config.toml
n_layer = 8
n_head = 5
head_dim = 32
norm_eps = 1e-05
positions = "rope"
lr = 0.00195
schedule = "wsd"
decay_shape = "linear"
steps = 8173
MLP neurons of a small language model. Each row is named by its layer, matrix (gate and up: input weights) and neuron, and shows model dimensions 0-159. Each number is 500 + 25 x the weight over its row's rms, rounded and kept within 0 to 999. Numbers have three digits each. A neuron's up and down rows have the sign that makes its largest values positive.
Before each neuron's rows, "fires in" lists the words (lower case) most often at its 100 highest values on Wikipedia text that the model never trained on. A number after a token or word is its count.

fires in: "of" 29, "least" 9, "longer" 8, "frederik" 6, "belarus" 6
L5.gate101:518485496515527511521539493516537504513479503516509529468506513532520473527535519508473505507545530505478469508487461525516506514527531476509499507493515489541506507479528482502510469518458498439487506503447471501477501507458548523502521519493478538500505492490471504492470493483488500507485537496496411474533538497552498505484485485468476507506546492555512483476479519460456482485481522527500527491489529507503505499514510442519516532511474518517485469532452508525558513544491457
L5.up101:477457471491482497478504577493472435533540492518481484499523482515511470488463477505508526546505463492488496499493545459512504483517546499471510510492500472519524492502480510509475496507532481495498521572537524478507494484540533524503485452535507460492482508489527479505492450540467482485463514503480489511487513515506500539474504473502521515506484446523484475521466515486510500477542489500483458516501523500506491510522499519522491497466538508450507480504578502474475496506532543

fires in: "of" 33, "started" 14, "sweden" 6, "joined" 4, "swedish" 4, "described" 4
L5.gate615:490453509504484504491513514525505514539490463525506511470519444505507562543496470534481514509525531484487454487458553506495466498471447487515503471497521506485542497491451484493495472492505551478501489520509505485515483538518521492488480504489483508509466535482513517505485503484507522507572510508512507523486528523483490477489478480519518517486504479486499535515509479500453539523532463481435485502468530526479487485550477482492509499530471493485448497532521514444454505488552514
L5.up615:467469497475511530515519479522472517532492467508493469494468467493519486542511469514483535548468467506548518492459488517520473528485525474463512522511513488477535516514513527529493548504499536459529522465468516526469517484520507465502504476565474487539530476505508499480500498538507545508532519510496472499532520523527508485510523459467532490517479496516472497523516483494514488495525466486499478544562476512464523492575449500540517503490466526515495474518517501485483511480489497

fires in: "its" 20, "although" 14, "himself" 8, "s" 8, "latter" 5
L5.gate443:486511507477515487497532519534532505449457545504480481471563500507495475495479463501527510530534528495529534498489484495453497505565517475510528467510521497496500536478515523530477488531501519497505476519501463511469493495516481483460508484482420463510472504525460503463477482486463484517499500500505492504445528471482532492443479475527468490528539475454489523493456486495499485517503496484448506515516489494493512506505504493481488451458526530487539452480472488495520515508502481
L5.up443:500506521507483456516510501472533533496517506505516498498521533485476486497491474479497510483475532505467508482485519517528519501489493460516493527482534496524512523500521484466515509509500472483503512485499492517498541540459529568452502487476502466520504524471504454502498443485523484520477526515451495523499483505464500533488524472470511498518496456481532569517470551521507462498481505515512514538503508515492490487518486474487497548502499454442497448496529420533526544528491524

fires in: "and" 99
L5.gate470:481504481479507456472492490451506548483507548555454507491527485512470520496500530492544491513496494500508502460483506526487532467547535506465497484495550510493473496496517454473482496531527550534486505501503538496526506515558509509526460522479471486477493506501472473480526513428524505489521503509468528513491467509471492506479492514517501454522546508472502468527471521496507488501475532489511546505473475497463479495472457477459495508529511558496528465499500492522471504482500470
L5.up470:522473504518543502511478535505517487482475476531475496484488523491484482518465507484539446495483458506527540483484477489469517479490494517499488516475529496502498502497521507468515466509515552510529483462501522518524481490490523487452513479480553492518506523524511494536513510526472524526494501531511486493537518554511508495478494446474521491473510487472475527472510529453472500478532453491525465519439503484506457490496503502492538496515474529500546472545448557507547511516455469

fires in: "owned" 11, "founded" 11, "joined" 11, "launched" 7, "created" 6, "produced" 6
L5.gate598:496486533451518502495487497484498483500528513491489512483514530498511512509542461545507507539499519467500493476478475504477499513490503496507495522461539496515530503498506534526497511548483521494503483511470475510523534474504447503504483467471526496511469519478540512583455496510472482460466511487514521547521530527483498534463509507536507520533533473491490466440505521542485515496480492500513496524483516481502504484537462476546487554493495502535480490568526500499444476474494545
L5.up598:519478538492499522476498511524513504502524434504512491468521506509497528477520504518531476498515480470477490491493526520482516524502533494506472528478535475482499512534497526506492472512522486496505502494490494474578530505558484459498483486517520513470507505500472482530473535491523561484476484517506484516554502485515498553527502473514481553498526481500406464496489486495475508493502484507499488514529501482485519455576481523539471550491531488506509512486451480535488486506493528

fires in: "on" 13, "since" 11, "when" 11, "with" 9, "throughout" 8, "though" 6
L5.gate89:488446556482504474505476463485476493532515481505503501524491461528463520536463497499515513520528531476490527495548493505486509458498479438527508492483541507482491485536525466480537478461503499488490489554484531495529503547505491486514482510472519508461482495468498515469480484509471484512516528535527498462480493495480538511470520458442496475515478524511512563515509496468497490492497509504502511508446493481477504505473492445465527513520510542440513526512497479497530542467496496
L5.up89:523484534526544498488481556494527489480497535519501491514550532477492504511492523501485492479480463491510469495516459497477492478523492504508530520535507530479483484515494476508486519513483513497514513478517522473493521499517531454476518511481537441499495576551532498536529528508504501478517552494504522507465522511519501519494515525521474479474525521507441473490495517473512493470473459508493426527520538531544481551505511510478540486482516504501491516487518497489462454468548514

fires in: "at" 47, "of" 5, "by" 5, "and" 5, "for" 5
L5.gate329:494467537524485462513521527526511476530509505523478541505469527479511495472475483508477529526489492536473550495469479490481553492498492453485498495533546519482490475467523508496504479512463512488563492482502506530529555454460555496471505475484472490508512514510538521504536468520486508510502520491511516483467453524567512493468521470510495493517502462452512495546489510503476525512498474506499503490499502546486463528489529484448472507487547518508505482489485531499465460485499483
L5.up329:547476463556510493500470537546501479514498494492474470463473515477531475492500498509504512519461517475479466528487541509470510510441495494527464478496548489476490488530487501492511458505506520521492533573525525540508444475485520500485486498491490559524517518532499533541485511505472490514524485450498522499491505527529494517528490488508543498528508508469479531490501532524516496523517488491448490537485500511464461520477505480472477464539501528490479521530461493475491479492524537

fires in: "of" 33, "on" 33, "theor" 4
L5.gate479:456496543505532517496535495498485501520536486508454516462544516507477517540486497558535525538497509458487528529545497504515540425525502528491518494494482482496497473524520510513511460448510468527523543512497503528522493508487541499515522512490490560475545472509502487471496509474485524540515519506493472528468478478526493546494508490512511450528517497527490472499501476491490512468527510555533491489451533461519480509475524480455511503506518507510480491467501519511528493496533510
L5.up479:446463503435523520531509503468526519547529523499435512546513513480519488517494490531512515523502495517508502500470483486509514491511468516457509466481492514498514498523490492526494518544488459534502506457488497492517524483502560534496539521500533521519530526480509493517495465460490507480493533475473490532465494506516501519463524516513522480557510451516497515507515547504490498466535510509490493522485487453530456503475528517469457548491472561489513475525499454498493493525508508